config.toml
n_kv_head = 1
bias = "all"
init_std_qkv = 0.0361
beta1 = 0.9
final_lr_fraction = 0.0
batch_tokens = 32768
MLP neurons of a small language model. Each row is named by its layer, matrix (up: input weights) and neuron, and shows model dimensions 0-191. Each number is 128 + 32 x the weight over its row's rms, rounded and kept within 0 to 255. Numbers have three digits each.
After each neuron's rows, "fires on" lists the tokens most often at its 100 highest values on Wikipedia text that the model never trained on.

L7.up328:191134077096181140097136174080103110136164102183139048204128174109077169135093109177118150129152157080109123108144149184088114161124067142159128137160180129120167136096097199163138161125122123178110103139169087141112074128128110185129095095117152141151187140077085087145122120164103093112099143160091091089089101140146095165145151133127095143133144178128114095158181174090139094139146162103109088117123130113141178085188133163084102139101122138174129142079117127111138129070162101135206105117114160164139152106177175117117108080102118069156157128108159142094127093081123180167
fires on: "ent", "ed", "en", "al", " personal", "on"

L13.up110:124115128091120163101113158102030097119143119153140162165142110220128129149091126099121137064122118115170136085135090114140132125112160090168123203176120118137112106150089131102040126137143126049120074164096081114112172147166159072127119157162126114152148132102165161067080131142150181125081099126156137090134092135120160146160147081082114147097155171157096131111133143094178098060115098120107144106112174175075181180127134088157174097107168171141089135149167158153129144107103126117104143143071140121115198114046148125132155151176144165114116131138139163104097176093157180134
fires on: " |", " or", "ict"

L6.up194:130178091107166116158135167094169136070118068098093162140123159123124172146106177126119209122116121168083103133121164152114113145137097111119096116065125066180161155136111116119114137127122137156086124119207055177154204096141155134137179120151100130160145136104169132082112103131120157155104112111116151164143121185092137086073060089035113117130181195178140153145114123203130137135179139194105140137152072153093155128154166110127148138135112163090161087066104098091143097145086118140117100159087092148165131157141122138160128172093131106181129102086118164106167138133153123086
fires on: "st", "St", "ast", "-st", "-"

L7.up218:145106141139140095116141130137121133078123124121131202159178142228124105123134124178089139125049098146125045095107107119145138072144092168080106126156169151161148129125112119131083131137128140125101128101158070109156142123135164088169096170073118121129125110090184147095143161135176132126051115139121179076150154088116107167087091189083134118128118109130188135146123128151112147141171118166125074098070060124117130137155110057147147206104122155152111153131098142101087101152108096195189128183129174160169142173071116169127146189109089127139104125080143171107104112117155129168
fires on: ".\n\n", "."

L9.up160:157128142133167171120140189142162182173158107151130119118183149190076089136156120103152168127146101132144113123168228120174073090140112121134138123156091135089151112095101098129112153143162167142123137091122126130136161168173075111168150131087064114086148139129121112112172118116170183109143068110162141138071089089135132125108207114132079141139181127136138127121125171197134120072103102109135142080097099194084073087180133054173150099095140147139150132087177192136113160085139117152150107119146101080146077153144202094141101154158120160091108106164117108117161097078144098130
fires on: " S", " M", " W", "s"

L7.up280:133145170104148123086100109132070108171123156200144086143168156199111088104144079101097134064103081143135091116074138100152125111095088176142105166091176137121122108145094119104105094162107090105136163113122114117157143191135176096145180141058165099147134163158167127143141141132112090174148106128186163128085108128105091138154113099159101145075174166130158167100119154123153075114100155175113145085098106123079105134085143101109140184128130152179059131092111162146132119124079066108197157172160129127186119102087108134061135173125163149150110067102151175128103093094174170169
fires on: ".\n\n", ".", "-", ").\n\n"

L7.up125:131146147148162136118150154150119112172107093189194090077122105124124124106122100089196079160072117117117083148124098153162146055111124205116155125131118075099098191130089146145056082174104114133117173150118051126153135123134178159157170123056152103173160137100131150104088141113100148186093137092126136109175110117078040123164117150127124132133162115111105117107122156110158050115154140051125156086095094141117092122132141097176166122165128153198117096131101145105125123065112139188154125165103140130144159074159166131163107081100144108141124083100132131182127141119169169146
fires on: "|", "-", " imp"

L7.up289:076133105104143123046049131126119149150111113188140103161089149091133160155161143117095173137144105082134050115122158190133128160169119088193083133131125107149132145174159169139127151136131069110172066125181110093098158153171150158152183161102119120153167150106093160157154138074128082048129107091164145104143140102134080136101154124140151168136179127185156169128102139126119103159109158143055088056128114138075096151114101136116110182157114153147120138145161132072066127099072127116160148116133127101054094188126079141119118121193124122132141087167084127135178133113129105117
fires on: " Mc", ".", " help", " caus", "io", " can"

L9.up232:135137110120154137177152181154054112145216132127096130202128160155137146183175089108138138114077183151170089154111158112086158097128068180090102092118142128176108118089055107137137178095165137151118066096171120162161131135149139144144125110144139088153065133114137113111104142111119197099106157104138085133133089156105117144124151180140117111092109130120124054176113119164149094134110165204113145124096123098121089137184153104143105143157162199216073101132080140118147155121141119107115147153112122150140117145077123138131071134085175129126112102120094097109157102151050159196
fires on: " R", " r"

L2.up245:114121110156129122140118182107095153144148120150122065112156160113127134175178106148128165176107104133101103097120147152076084127092174129139161118144161111166109142072130156114126114082149073120070127169132065106147143169157183099210105166099143178157105143094128137098137032110103132132082169157203122136092097159084165128087105075122122139179093131156150186168163133091192149150121140148106140112133167168086116127178186108103152144093118118199039109123145091128152167152129099103093107110128097188084126135146112122128172137116156164110156081166088116087134115200135094145
fires on: "as", "op", "is", "y", " en", "-"

L2.up116:126118125122145115096137174064107054107141167126159065171103169161103140139132159095106123123097139153066115104074109138200118170101122120127081149123095088165121072096102109133126104171109150123148106138159077191147126172116094117175123169091098117188203158123130166063122112119173114118127154128165132080081157120159066100123098062122117155145081183133145143156131162166169137126153166171133153137073050116102055159141162068084153166143130119167086121187140118146141138110147156105152104126119117140152082161105125106138171194131159134165114097176168100092100096168116142165
fires on: "9", " ro", "0", " \"", "iv"

L2.up120:116122040080094165158135139108122116064165150093115176126150156159089176124098110093084119150096077136114130139143127132119158123138117148163111080170153154140128114151124157133103173154131117152175089210107103130117147129160140133132129152118166094102185122080100144085083122111131133106138123142123181133103101139116113101181154122071081124138169133152142162170150107192065123135183128118146120186097167114086083118110133116170120169137117036083054124160091105084088125104147166155140072150171085156106147168089152134161099110095170147129043088164136105137090161103068169194
fires on: " that", "ain", "un", "ine"

L8.up76:132133130112110143115160145134153134097148154143115139155121199173163078170220163088059115148091129106101185126180107152164114175175146092116108147095169160070120134114146097116107091126140089045123207137123109152097156165119105146126119104131111137187080139110097176124176152085108115110077145110167098114100160145085126129120139145116126110083088096148084112117159170164158130153087157095089138147112094085119109125136177127149130122143166092154088178127112162103129252096142145120155140106109093099086108159132102147137082168083119172198144134083073096140122123102189149089
fires on: " K", " W", " ", " H", " S"

L9.up11:175146105123127126148140108132137108116192144106121131214063134180082125145187148061153172124098164155139073091120120091126079084085103139135166117131142082122139137105123097108162150113155162127100164086191102174144117130149132137188161104172106100161115181080140151075080114121149151083090103115122161074131120135092070095122158195129108123050147116150087128152162135176153111164144194139112172164091159093085116150152102155095123172160178165138096119078116101170142098141147127162141108140116142181061099120131104183077182100084132114136111090132096177100135129174150087120
fires on: " r", "ile", " level", "ene", " cy"

L12.up236:200147068096138156133126122133102134161106093157128136104125124169161125188167130178099108049137118125121092098073171171070148122110056148118081128106140097145086102153093126143144108128170119190105126098130130080078108150100109091117112094042210136070135172121181083100183112109137185195144124169110134112110103112139183126137107141174177142143118151132164077103128102085162128092180114066081108137110132157155127095147127121143118137145130164178063138129138122117151147097180089143131100150193104115150140139063114165146132111108186111211148139090137128147076148126124124131
fires on: ".", ".\n\n", "7"

L9.up208:172170075079087132136114109109146113143147148110109113103101166117139131129142114109084164111090136132081144112111185177108116154109125157084136127116087123125147225150125102156106134135160138151132135155119144124062129211131135138128201094147121142104135143122107102142137144104119188079148164168145137097066117063113155047125130173053132215163078202114152172171105102182181114115159145159147152075115131103121179130091130123139124106168216142156157118151098116119118125098110128162101139139159141131073129086118105166104083120122086171110102065103120075101122099054124088146
fires on: " d", " also", " ", "ly", " all", " who"

L12.up376:147125119141124159060116096162110141158151108142149075155133180149165126171109119063094088143168100149111138062055094177125094186149153201171124164089134168159121073110152111111105138126099140119100070091120116140131180199161206126134170181117143131137163105075135111099151160123086118119128145174140163128135071141075102184107143141094095129152135143166163105134118130121162112141124141125127154086100124155096088204143102104111103073105111150082050119091128151142123124096098065124110150135136157094064108128099114147144061186170097102096085119075161127109189128139100099120
fires on: "ers", " they", "ins", " others", " students", "s"

L10.up307:183126122124124085104136114140117120140086090184098157163106101108179113119106155147137072076111033171153103160126087142094131125149162112154111094123131124159126200154142121131101122126108121138150096186107093172115111142183126132120103168056164163146151138099106124078150132107154166170124119105169143145170077122137164161091159171172154090085123180130156165156089137169137104107139180167133143130061088162068050163188110143142188098074126127132123129097132147134101132084202136111183124146139062131072136175103090147068103169116161102142102116068138068123133143148164152125
fires on: "-", " ", " |", "–", "a", "oph"

L9.up68:168155085135101202117140140113133150044153123111148137134079132150133064141157091059146095080096134102093111087171134087103132069140054235101077121116129158105163128118097111192097135119134133131144168177158126096114150104150146111108185121107162104107156125164175146134136147127150136145137154169199142128132107154152098115133082122151174170128103193102092113141131165160159081096115063095086112091095150094127083099125194116135170111137126171137097112089151152118144208131140138125128099160157125125136099086129081148098188151075091141098164130126068111096077123093166149150
fires on: " which", " who", " also", "197"

L10.up333:172167093142137183109178129125123151089132000112097099093193168158192125135168139146166148121127070110145164145133098132161135112179102113131078141192117111132154122158132135157078124101131116114095118135094105122107109172173094173181159120155104107147129098106151079134129046117096159150091105112151149098057144096136173149115118143121138163177184166138130131135126111168145120093102098100148114131077107149137151139167113056180121147113092159170098112107143212114126142132162087148114207113133071152093068160094148133159101132120121074133104109154085174128096090141152107076
fires on: " H", " M", " K", " B", " W", " S"

L8.up178:195091128125083162131145185117138209191172102135134063155123129152155141150166125131088078117090123133083115134151117095115041121133078146119128122073127142155116118122140158132046140115149081154164171133126107085144122202136130121100120097120171158183118066110114120140123156154174109145115089148155139157082104180156072121114145132072138103122097134197152140165162153078147093108082124197138123134088081139125105121162135088083116144090098112159148099122123146063071145163106134090163098123144142144096109144091132173209071148081100116161091137176142097103098109099125109183
fires on: " and", "'s", " |"

L2.up64:072174137100179078124130135129104109148152084151141129070078121148123150110160141138141102129109151113117092083147090103059164138092187136106090089082166125109115114096125162079101142163122100076100153080098110126115162152098144138147156129081140082201136140068149183110101072080113163117106150103204144179129150186098080139163111140116170126118121130110138146103101124162116099165100095129101121043069112115172144169178196150131151114129128147153126099126113110137191114130145114098143119089171126130154148087139173174194177150086151178118098139183119189095121134134159213112
fires on: "G", "R", "P", " imp", " ent"

L6.up28:129099096110106116130101160133124098104133080148108150164080190148144143152177128160103140107122190138121052105113165144094105101153091133087140083128178151096144073162104127141165138092172165141173139130150129128081143123106125122163178113109113143141117098161098195145208154092156114129079145150136132121135129148063087074199140163134166174049067126094176096185143129127185155113157083097150117124117165127121114128107112090162107144093128121179121113143093131024141118094135121142176129141104097157141131170149086172190124138061133189174148083173113104128114104096095124184
fires on: "0", " r", "1", " ch", " dist", " "

L9.up58:135079125120142161107195136124075139078167132148166123126107133055172107153171145104129089136032074132102151153159116091145071109083141146139150114185194129101140095163107119099141160110165133203129078198148083093145156189135182085167181086096124119111100113121149135137178147102161097152122146125165138140094105132158145123150066108159126105079114116140118135126103150189125137110110147077149074120127123103120140168160134094171084130140120128111112141129129186055040081130106122165175111167054090164110144169098071152108135165142129138132071116097102119157105157110144135120
fires on: "A", "he", "che", "h"

L12.up152:162069135097148131132139048133121125094064164098099144169129115135165140133157146098147121164136121126074100182128115173132174116103169065169120180135167122176119130123076130143132175105137122118149097161178139125205137138166167130121164124121153072145147139091100115181099157136096117184091071162087114116121163102145073191138078096103075134115152131217098161175109153078115058132123124123102128090161093102137137128168148123086092160076148143129118127149147118141076187080184173085148111138106148140090094167093140142140107098159150175122154173125048133123154121128112154061
fires on: "–", "8", "2"

L13.up183:110163121063151131105120124177082139171171143174143126114106095095180142087110140139150064136121159115086088130126130151139121116075167141215116122086171120080192167130114202186107140129158139132107205119116142143098137075138154108109120149168178130144153165114122107108083110086133115110098118143128110126137140124154072148120100187110058110052166144195103118150149105140157156123135120141135142204066125204098144151178147099113165108147121172137074094082095142101146125076126142112143102083127139162088179130161149115083110159117157104113079110121169094056181100123085123112
fires on: " |", ";", ":", " —;"

L6.up314:158113159069122093136110099135113087111088114124122124124123152142127148124126166127045162086090085146125054129145087176054133154186094145149124142137110134155101184181115134124108130156084172140092108162176058115186190161181159096117137148066148134150095136121159111106092091137132158127123131135132143118111102167108092129142146142123143095126059188117148134179092113128183070136096116130060114110152079094084067086155093173137145090143085176130108141154159158142172127099140092127187074112101064147145113150163128182097176142148140144105089157145133142151202097180112176134
fires on: "-"

L2.up232:184185150162114102126143136068129104107154097174161085182136168133091102128124150089129104076173096121135153094064106115119130151104072132141144156101115143111149080115082084153116118150184187085160147132156078152140142142122084149131154118144123135155159148072115173086134092161131108116102079172168160092078141174153144138086058112107118175157087111132128127181105135113148162161111084158115172087118089113087162104151226100153122134123158110100092164189088118123084118067122148109104104183135105152135101142091196147090116179120110157096147152148135152087182088112197103084
fires on: " \"", "\"", "/", " |\n", ":", "ro"

L6.up24:120137063083072158123157188115050166182135088096161199160118119116138070118156111070109145132151189118111119097121140136176090111133100185163127135126101124097121126092101092175117135110098155089117171101146107128134169091119159134112097123090153130104127099158162139118153100060139160138143092183139113111146112144111118132165160150073103185148182171112120161168176145102105133137126124130090217124050104118120200137118188104109153132122166133055125137159102110097141140118102148132114102131196108163117081094136111109162154107107099166171094144134094129061122045126169163076
fires on: " played", ")\n\n", "\n\n", " served", "ing", "e"

L9.up100:096172189108169156099159225136124141149159133173142097169112090174179128155082155104110168120122068140160091142148154148139153161177081103153138130064126125082106102080166094162119151137105100097118167119149142103164126179145104087112178136166135186146169159139138099164132140057130140184148140110114142125104137104136063144167118106129140131099121084121142058109116096117179114162115154175119167172123084142066101162118076129066099109111154116170119094074069129152077170126113169102131088189112154136103045151149127145151081183162125105176119126164125138088091098135113123108
fires on: "i", "is", " |", " and", "ives", "at"

L6.up36:161194059128131136110209097138115130128162090152119123136160122140110073125154163098110185077143134101099113163118119115102083173155106121128139140125142184116129124127091144193117205128106172092081144154143137110083145222167149105099177115145127116163159138119104150175115090103135139117162170172123106132080094094117127143143118069105086189088135193099154170144142123102136124091177021114097139138147105122109083073191141067099077158142139114070159114080096151139113125068099145112110138130153139117118087110145099155028131132133143155093115135103093163134114109095117137119
fires on: "ly", " also", " often"

L12.up197:121166120124100151108094087094160107109108098143108163124158107141113088130078154136153132187159136162102149148112178121142099098178174116138114161143184131154163110141151201160132127112156123174098075166141105127155115133154210130190125172062123144204146123059104119120129113127129089140107125089199145093119129140080042111111113105124145115161156137092149098133093127143164113147183156063173095113122079096068176108174082168143154115075090104105079171070143105140063117101114105149134110137097091168130157118167115169152150162055134162181109089077112135137173132111121107106
fires on: "-", " st", "-st", " St"

L2.up342:162178104126169184096144103115155114170109135129166109126126140143063116142154129093133162111157138142165135172117151082121153146123146145128161152127096100097167137125132118099067161065131149089117151143133100059142099170198123144103189169121157121113115132128153137152131107125109185123152074130139083101047084139104130065091121089103083191192085142072165152115149173139151173131162095128074138111124089123152191184102172099124180105138171128091115111188155146074081163062120146132157097110188118122117134085120116065096189161126086125099158141124086121132192117117100103181
fires on: "z", "s", "al", "ust", "se"

L8.up41:074119150154152099146100146180113129156174095161134123111143132144180143178159191124107104113111097138101137153136142150075150070168147180172111091144138146098144092150141215137077131154111057166149094157105141144155119152164154129177158116167107114129151188092117194145076144057140171085101087159114167154105108134106128084098122182085114105077151065164094160123104101120133132079099154090098060160110085080110121143138110145102100178129162128139172136113084196075117133139142167143182123151145102177072132185116138157106129170131131142136113091129108146079105122145127039145
fires on: " |", "h", "re", "he", " ("

L8.up327:130135164124168116074069118132088170087143060139124127141156070167143084144190086162107130068114138155071102132154138113159123098181123160140087102166089142089105141121172161161084123126165124122159137160129107127162119127151129115151099154087087133126095129102203211133085075114168115143099055139125145100064126098093126154160067159089162112146140175183095148117131206109154135101124145172113156159052096134135161094074098111173177116114146153139124119113134129110093103141100127128138127192129161116130122150105068129083132150109171119169052143124100152117204084120153149172
fires on: ",", "\",", ".", ".\"", "\"."

L9.up362:122107085144082121101132165087130115135200128123119146151150168095193099133074153158111102111081116108045159131114159170110158093134092126117099081132178176144170099151156128142120165164069110178108126123107117101103165190169115144159181119187100177138107121124154097125143131092120112142095151188184111116139157129120101114151115103074115168125102124162088132103076130116157147086154171061090098152178126047127161129140108166157136098104184214161146117116169141072109125133087150155115150107088086145139134184169085168101116182077191123149154138094136151089115147098152167093
fires on: " th", "k", "h", "th", "he", "ky"

L8.up190:213140111083170170112161139123101140092147138144154094149162120165139105117180115138128132061100104124111029173096106148156069072186098178182109141120177085136136120140067146113101136141160136149066132121157101145118137140171166083159167124068125104114135147084148076133152141091153134158125060117151136093161083111100070129146098152137089171116159121109149155108079148137164092138167136127071146096121082125111132144171181063149159166110176168160081104102108167140136141079120133118195121159154149140143115089079100178084104162070125119156087118076098137078127119107147107143
fires on: ".\n\n", ".", "|", "-"

L12.up57:158146105071115108171100107107133113100147103118116180156138137160115198128126145135163124164108131107097169104083109147125148060109140108147137093136150140127077150161137165138081184116073112084098098157107137146129113190132160125148137143106149075103144159107132057064139127125122191105128150145149157155124061120083143152179126111070155139123103205174115140115100172162158105119138127136127124090121154177025121133184155137085142113167125147101071055142133129127163155093136160173167124120097094194146138086039105131103113105125234106172146173150136162153127161132148100121
fires on: " |\n", " |", " an", " sh"

L7.up302:152136115110159158130103093094101151057152144110171144179125110111085165133127142082172093101135147134115118138141123148081153139097136112186109151090160138131102147160124190173178143098149172081113082114149119199145171132153181141147140097132075085095115172150084020116121086067095179156114174172100155082075103123151110172177154135109077133097098136194100141115131179111186133114143115125078112143125102083140101093211167140089081129121122094078120113087117121146136178103175122120183115123127125161101158137104109133106158140173083101145102112170101086095121119119111202127
fires on: "ist", "ent", "ric", "x", "al", "0"

L6.up360:127094119075144122160130121123161072072163114158159122185190128099130177130105116078067112141121103083136121175167159103110149110120136152127178131140157081164165164139076121092119127068106142174147191180150103162095163075141101130167154123144090160117153120160101150194160111131127172128142066184196088114050130144097091172117094107164142146129131138131126102104164158121126186122167143096131100069161133097137133197114128085102085101112106202079128131144131182113166139117106101084124065160095109157104172137145079129157141159138099159095166132091122103093201170138138108156
fires on: "od", "h", "or", "al", "ac", "s"

L10.up348:189077137103183145141155171122105133126127124075132148138109157120090162157160114105130127175097075104131096158115149121137101135137185162185174180149155115127122129128080149092130169123042066085148098160132116145152171112194153122138156151110156112158085092145176092113116068085091099081164122159134073126108100144032091158122047094155116120164060073166159197133125117140124123165153106145137137113139098095138100174145105170100103132088149119133112104127131141181107174142091139134131077155077079121141129117190104132150155155174146126142141076077096128094058155158109107144
fires on: "as", "is", " As", "As", " Em", "em"

L2.up276:138117113104154150143128194128155117143168074144104133144127141130076081090131138166125109159074111129160100083114125162146087124167197104073129136153127108089133126110134130107151138078100156150157093112171115186114178167144162114109068077074089168194084123144129198129147140115166166081097130088184177097158166145126116135140144090085114125120065135153148136160170161147122110171129170172167107153080166186119121125121148076113122077148135141137171107110130088129105139077125059171144152159101144189139121189143094115134138124155198180136092074164176115116060105140080071139
fires on: "9", " after"

L13.up67:144135102119155144151084140106081103146108090111105190139137127101147125099155117117109062140118127193147155132092126101121159145116136100208169124127133088185127157119112142149082135115131163113108110122201142149141149090163126134140163101130148090145159115086140105135134169049130110127032130099107126100126208160139137086126092125130067162131153158169116137172129175185122091079124086119046108171096114141109189090156174096098132172084087124157133152037140150091114217030171118157115112147064121131125132147179119160106107136129152081121159141104129111095159134119109128137
fires on: ".", " dec", "–", " v"

L8.up256:159129135073150073160169130094124152102133155161092170102154107146194148198173151093098103160123083120103119178153141162192123144187146125084130128098127166151150143150129142118113093148180121141117126096064111105087182159161115119153185119133076146138107116105126182111141122147162117091142058132129104101115133148087089151085122164112163191160120118162133064148075116138097095113096139169127133109074104151082107136081152065177139170100106163184105161162102153133076179079125100105175146151125136115104106117113184164158074116089110103143154091119133077101227091138097165106
fires on: " K", " Mar", " I", " Kar", " Z", " "

L9.up245:086176129182165109161079160119141141111141126183092121118091109164146107097190103116145144070130154121168085147113137180162135105132113139134151149117111079142138162156150126126127082067152062091131127107166132168055099142113083169108174142148102112114116186086141153112118131141106138143148107088132122090077134075107124130126183152170119193119210161189131174173134141133180099150154118143080155092125142094097078116092166104168149175108098090178112130125075130170145085087100197151094116091110053106105096128134092174163173085173138149102113088088108104100132129091186144160
fires on: " B", ".", " sc", "b", " Mc", " prop"

L2.up292:113075118073172108136145164213134120186114151136123074153135136117064148124130126176117127129069143175135105156113110181125111145119143127091046107119113033141138090166132168154189112059134138093156109155094145171093195161117077118134184125096167126156114106111091177157148164112175107091109124085121138105130169075104088158130137135054097158177104068172116075147132151138129137152146142168118103150139095131135155087147106167141138100116118143155179112169054118120095128120187102117177137117107131184074082122067164104146111151119193085114109107123110132116134122126155104096
fires on: "9", "4", "8", "0", "1", "z"

L10.up317:182052071141201114161128096135152147133158164154149135147134129137139089138093129094141083167122103045067068101112103137156122108092117103136142121182132110162120134143138122113083100117191105150083107154190076144171180097169097161140177181161143143190108138177119142098119117119112140122123133142117154126147090118111047128084155127107102112171144172213137113159064123144114108116130155137120110103150123095082128115163190090108155135103177161113154140104185152199094129126092153105108130096123167175146057141069165152104107133106100153160073090076104124118137116171100152085
fires on: "2", "3", "20", "1", "á"

L6.up48:157133146117122121114081154105084175199093123161185188110174123131056106179121117142147119113110075123155130131082093121093071084109100153170126106083177152092096150121115139205051129127108139165132153119179139158115153151140104062148081176118207083155124151162171116160102149070127134145072093119182088088104101138124141109183133134149140166184116151140082107163126156175159156203109148160113142145107109109120207192134130121119099105092139169120085125165081120106135093093124085090099117191108123164118078093119148098136095147119126126141163082160153108102155124140140111103
fires on: ".\n\n", "==", "ent", "or"

L8.up324:173109148133178127098123142108098118152145124100154129163152130169159069167189137146097140111099080142124094150127119191164097084175096185138094118157139152093122163146142179160117103065189180092107108118179076167113145136140163073198082123130111061135152099121122153095134127111151160150064067138097156132095095120057109173143144176107151146162127132144129097135119134124215122139146126154112132082072093129137143068168152097162146145090135149172123130105125199030088125140111147062122124185101157137145078141097099138098100172099146101161115088138128108124138080111111169137
fires on: ".", ".\n\n", "4"

L12.up108:110141083086172144141122112140136070198153086098117112103112145128156105063159117121122138131144070196198102139146107118132093051158142135191097132147120112114147129175101174076067075108125077143103114130115068163129132165195170099142192111152138120125175152164189137128142155098116089143099145098136177131149125125140142176123095101170136152079166143160131109125102148099080151135137092140116102119113062096089115130194124110093126150134087208123081122120088200139102138113106084128126153155139084137137140084090095172117104183180149133150070128155128113158120126153158168047
fires on: ".\n\n", ".", "ig"

L6.up286:135149126125078133097097137115132163135120060167153123125089152143089100135172096148160150146128079051197106108144131157118123147170090193105088095109145096099073191207137153169139093120180153087091162156100120191148113167165123093104134123106129162110108107134123178122097122084148123132084085127102152112122052154118118143200078191140144116082151160151106126219165110115130131158115133121109158074087131095108145155145165115115113093140135115121034189173096123098153143152124085131115113112119091176096103104131125084145145159111084179098162148173095144098131103161174165097
fires on: " |\n\n", ".\n\n", "\n\n"

L12.up23:133118110118163128090071134167108100187201129094092155168155133175115134101131133161118118121157109140139117127050102131143141092068110154108118192172119163165112137101066111091094093095152085114124112144074058122173123134162111097128189130113150176100119159093123109109184142107141101185133171098098162125121129110117140119159136158145191148107133121120156132176162119123148148077190141081089140065057103083128128116106143052081074174129159146165103096124040192151152119091158103171184154146124106138160125157085136126151145148110155120158164137124133107136168083091154198138
fires on: ".\n\n", " h", " Ch", "."

L8.up12:103110072136157180136121135135156122164129118141180117157134140168072126152172129117067103122175137116130130164120164106180111075160073137109051118138136108097100122137083066138141090098136129137121147118133127161102141109088136153123211100140107114091097127185164103101178189137151156137149132125155110116053092121133075078166159117139152206175153111096144143183132121086127114203168120144134159204117108159125129110126076071176125106059116117141122162141051131138144128100161167129173099080075124156155072127111100122159156130146130151125115121180185132086101107123173049145
fires on: "s", "rat", "n", "t", "yn", " code"

L6.up379:149097128141124033103138114070077138133144073179091129166155168134118129154098178131099174110129082204075133115077105122091148146156093137106096128085103137127153142149122104127113147121104147114092084232102115161144159130146143161084125178139204113113122107105139069119114103131131091167075086153166146107095082147102140133129154164086205141089100089216175112115101124114119117116111125128141101124156096080162161161165163139113113158129130203163131149174143190092111104126132077090106081173098148207130065148109123117101125113128111159101139152141108093143164093149141099125
fires on: ":", " \"", " American", " Soviet", " Russian"

L5.up241:117107070121094119139121133118126090080161147133104124150105181149202147163175113137144177131081162133071158090116118146088145153170142124162171053174166085124124070160152172121108138101148121110098158093094114156119130147164125096172116145113142112129143184134122193076160103094128049117064110142106113075136106123073117207090105113135151188124103126199161118151155122163125144095102101105041082175137101127145098126162138101124116104145116127141131130115174132088124108089185090095165089147152042133116114089128134209105149187110090180155105124085125108122130117142143083130
fires on: " pro", " Cro", " E", "ra", " cer", " educ"

L6.up349:188140199114120156167138133097077127041162120127169085138164198125136102137102104142128132144134073118054125110144129154154083098096153125135089107150106124175113110132106085155170130125104154082051171134138123124128184176111151107122158097116126136125138089125096102110130132087144108121168155162141190106155057174172067177125122166115106131129193128192143129157158124144140106172158138173091162148144072072117139158129099099083157143128132205113103115109095186095104182138099126120123149145153141127096145058135138119084066150062114079061093135111113137143162124173091130096
fires on: " you", "'", " people", " to", " students", "ers"

L12.up281:140137127094075116095068133164106098112137123112128174096112129196170110112182146103138107120139128180182063087097124144129169060115116133150114139154126156148079093145106156098074070193142126201044137155107105116132176131100093113198177159125108181174145130149120080113163117095146140131118143128155185142146108068144113111189117133133091164139179147112075133121106137086178100097153109125145116085128163127125051094180171140125136135117184135076060127128134129120091174121120100143156106151149119186175162119084118120180101160141119145122053099194163136164118121146123095130
fires on: ".\n\n", ".", "|"

L5.up90:159137149141164141109124191175119102168159021168151154116149100130130131178122134160098089146136074145157093138163173114072156092162144152105109142111148146123087131159148112148090141161146151103075069085090095088108124080137142176175094118116096101164111165102094178129165092119200185107106084144114155094120156096137135179134140128151120120171080087064151168140132103139131093115130125150109156164083128102123086103193168066216104047148078135118156064145125168096154107129159107135197113116105104103131131135117093094108108135150135091130125113181157133141140093060132155144
fires on: " of", " New", " ", " all", "m", " All"

L7.up316:118139097099135083074104156177107185038172111147097085104157106123179142152181180101078090122100093117103139171127149111128139146182121134148118160161169144149158157151124119132088116116148087224137183216100095114111127174140118156175158150126193146163141145072172126172130093155136100153127091171155131089105129110087051162073139076100137150126124137200134154135097126111108145138135116149073115128116119118139155116127083132161140159099147130134100136137082191046132129109122099135153113159139144070066082157108119106119103125119091120118080116078125158077158123155146072168
fires on: " in", ".", " ;", "ern", "any"